{
  "num_hidden_layers": 12,
  "head_dim": 32,
  "intermediate_size": 1152,
  "norm_eps": 1e-06,
  "bias": "none",
  "init_std_qkv": 0.0488,
  "learning_rate": 0.00116,
  "beta2": 0.98,
  "train_tokens": 517000000,
  "dataset": "wikipedia_en"
}
MLP neurons of a small language model. Each row is named by its layer, matrix (up: input weights; down: output weights) and neuron, and shows model dimensions 32-127. Each number is 128 + 32 x the weight over its row's rms, rounded and kept within 0 to 255. Numbers have three digits each.
Before each neuron's rows, "fires in" lists the words (lower case) most often at its 100 highest values on Wikipedia text that the model never trained on.

fires in: "league", "party", "association", "war", "100", "cup"
L2.up714:102165109149079106125176216133153141112064063105058137119112113179186173153122114154175137129127129141078137176092131063142119118107100089127138166155212157111116114122179156168135146155103126090099075094146148165116133150146128077137126124161161088167113076150083097140131125131120098094
L2.down714:117117108122134113167095100140158102136101112126110129118135103000104144184074129143077149060134133138096151133119145097143130118140150149167189097131135151077125143146116132109160107106135145118118110143147122177144157114156000154173145126124107110185098133126101129124149112131134126159

fires in: "day", "name", "year", "career", "years", "nature"
L2.up168:139124102135135184119137167134152110099143127152127136106141143163105116147114078104176127109097125152147150135177151165119142083163103124117182090107088172097106069113127137131072151111120081061142118158114139140139182149174130114126138090073137156132145150052112106112163221168073100126
L2.down168:179139165152121078183133138069096180122134094179097197144128156082086123122146135178109172118145092134142103130156144078141140110124117098143112122099135142142171165102148137047125160167109148177146111121179108137116075152129235135057153116101125147141115115149143152114121121164111106123

fires in: "m", "ret", "ft", "g"
L2.up450:131159095065112161133140104099118153114095111125141114088130133144124157137129141111153167103143091162083160106177126163132151095131191170117151080111098064088158161135148080159149164087182119155075130130090101072121097191091123078169101117116065091155109138103099164144147129135050163182
L2.down450:128096071063124181099082075124105143126126134134149150158135148000147070110139079158125117078095075126163158068118101178130057067176145122113149191136119120150147130153123139196121148134123143160098079138145127112147184135150115099118154082173122112089083170150119123174069179084110165113

fires in: "of", "possibly", "https"
L2.up265:090123116077119127099136144091143159127119093127036088124120104143092111210120083030180134125144158093104135199156120186148100133078168172136150105194093109196100056128089102050113163146120071075071139100147116111115149120092121124129127093099180116175108133122095148102150142150140141122
L2.down265:119132099152163134120095124117129077134147083072177129148154105093100126147146155156127112063094104114122147117151111169102127089128072093183141120096079132144127135149137151157064183195169117192134047113121119133104181118122196128195163066085136144168160048153161130126060116094165113133

fires in: "the", "population", "species", "conservation", "curriculum"
L2.up608:150099084135116146155107110090156112116146156109124131051119082126106149132149168132109100089136171164127131152139185125186166120101181150158147140132033110128094175143149125105104138123117191090128128114150086129099131175086108107117165130085114151106090184134116163102133114139123097134
L2.down608:158112180107139143143155138148113146150129154071156089167098083175154124120103085099089113153177102151146120145108121146130119097175105121139148143195109124130132147129060128083109160109115130116167096133077151021143157140100192184168084163143098149090185102137093119098120149102141126137

fires in: "new", "other", "home", "fight", "external", "detachment"
L2.up1127:165121108098124187132089071143121146142117064118128128109197119127132134171105121058120121104123073141133100117116135167131117114143147163114150144130139161093126159117090124153115100192040071132194096069210146062121203145075138088126162130069061113125085133103118119142162124152155124107
L2.down1127:130132141148115118132105130119088114109130104156108131176170157195127146104112108137101127132177093115126105112155099111171124117130152113085109114122135112114147156117117098138096125174088134135128154124072081176149106109084255167100062156093133117102092159123143162118125112148137124149

fires in: "this", "will", "certified", "may", "of", "there"
L2.up718:075045130182153154141076139194113108109148153083154150136119138116015095139118181159122138074148112105178074139095142106114132185080133179147176123073115137139122132083165117166094067152160148091126136152100159054130161110136106101163158128094166107088061162119125130143150182144088100205
L2.down718:075178123133108159161121113165159142172109164086112094141114031162140155161066140131094086183092157189092119140137126108135069065147123162111171149122091162104098167165158131098122113135142164162120150033136132095128085154108158145141115142055126094163115099103122152085157154149110196092

fires in: "after", "for", "total", "when"
L6.up405:160177145109118137132154154109158114151111108142081160098140122114119157065077088138129153098098174167117113109156160152178166103092079143141162104088077153146085139146132128117118098129134163078122113164104165113172070159130117111147138107168167125172066142115118116144139198109088135116
L6.down405:106125134138106073112113142123121146133152165127117101093098095100125067204135111104181150075190140087130111193185179125106090187212096119202085141138142077134174147085105156120127127124044101105096134162165126165119147117164143173116122164110122134159164116145139187134140150069179101144

fires in: "game", "film", "there", "players", "games"
L2.up1080:129066148095123143157147129161164144166097117158158079119118078127172160128114154115140149162177116165065124168108120139123164173130163092121171140173100175179129091086218143160117088112105173115112127145125130168153134110028122064137153145133098142154126110138119107058067133202169106102
L2.down1080:175125163133106113136127131084043138145150103110163109148148121062134108196175125105127182127102088146146170113175180139122130153128131105083049166081140149168075094076164140108186093124113144130089133126140124179150116087128139091037085142155108107154103149190166168125079112184198149140

fires in: "all", "made", "relugolix"
L5.up356:175103134148114083080165125120090114105125109101113040105133097121158120156110158120099097124117107142075138143052168117067120115159148111134162125122112133144145125106098118165187117213086109153132123137131138161115124125110105077111165146158136095133154089055144074163103090132190115147
L5.down356:176148093146141114132114100124155096120131135135171172121174099095158072128162115082135123114113116130105117091162143137132130069147124122150119096140067177161118193063096171124166110155120061138193120131133085071046184125088027090091140152121104066123121145122160126194104101127151117067

fires in: "when", "although", "season", "though", "instead", "after"
L4.up686:174210069141156136170168151164148108059103092104075158097145155137089081101111160133077103146173075112148113113109159133080099143130088108182087150103190126102134132132157142151152112167174119094153121125189113160167085129123120126097195111164140133129126111135148094100149164105108167169
L4.down686:134097129093136077137140128109083101155180192099106142089113136135092097142136154152190089115184134169139116112134172109122168105184143158119103135157097115133204171179097157089158153147065117115119146113102145174100106111109116092108112155054107173134126151088110157070121144150152125131

fires in: "records", "groups", "up", "tennis", "teams", "label"
L2.up812:137169096162104097155173122137142152118146084164104115123059101133139179154090112165101105105105144099051189163090090095121157096102113174230089188112116130159083143161112132144168057125101130123138109099168159163168164129117095118106164158141106123110152163179125122064136067117109198166
L2.down812:096098148135121195063100081162088102213109148074190080137178132082152133128128119125108151129148145179105144198124154105147150105123153177120177070116201127189200092169075106089171118099125132179116122140098165135125215134127083145116086156116167177125117077123176129122188142139118106125

fires in: "m", "civil", "dundee"
L2.up134:098200089114155147162182124145106147087134117080111134103140118122194178183130150130145104104089092205125144118156190160123139158078149085082134075096089175137077118158138179145160126128069147088144125082079105122093077091147140107136097138151145123186048112120104112142148095128074062131
L2.down134:170124124115182139097180145117118134122099187167194150096118134037135105103129109110141144115048167079138172109129081136197088127093112125119096095095099156146154158134133139087163135100177150120155083153099117112133174175132150172124174139087117114068128146078116062174137153116075173155

fires in: "these", "two", "this", "another", "of"
L2.up854:138192106151159131155114150108082168145151095107163165131143138117082104157111115130113143162124119164114139097101150117157149125045213122161146138085129155148147120046123131136072093129103075120199088056206114138111153123129107136130127143148118094132144129120122148135181118138153126130
L2.down854:146047091138140142120133128166140163125121165105176158095136128223129160108134163155136153077069068097116158155076104111044137171156151059089147108126127139050139174114095161148098142133107139129193116144112093128135129170180123194158119153129153116156109093134158115087133133128165062162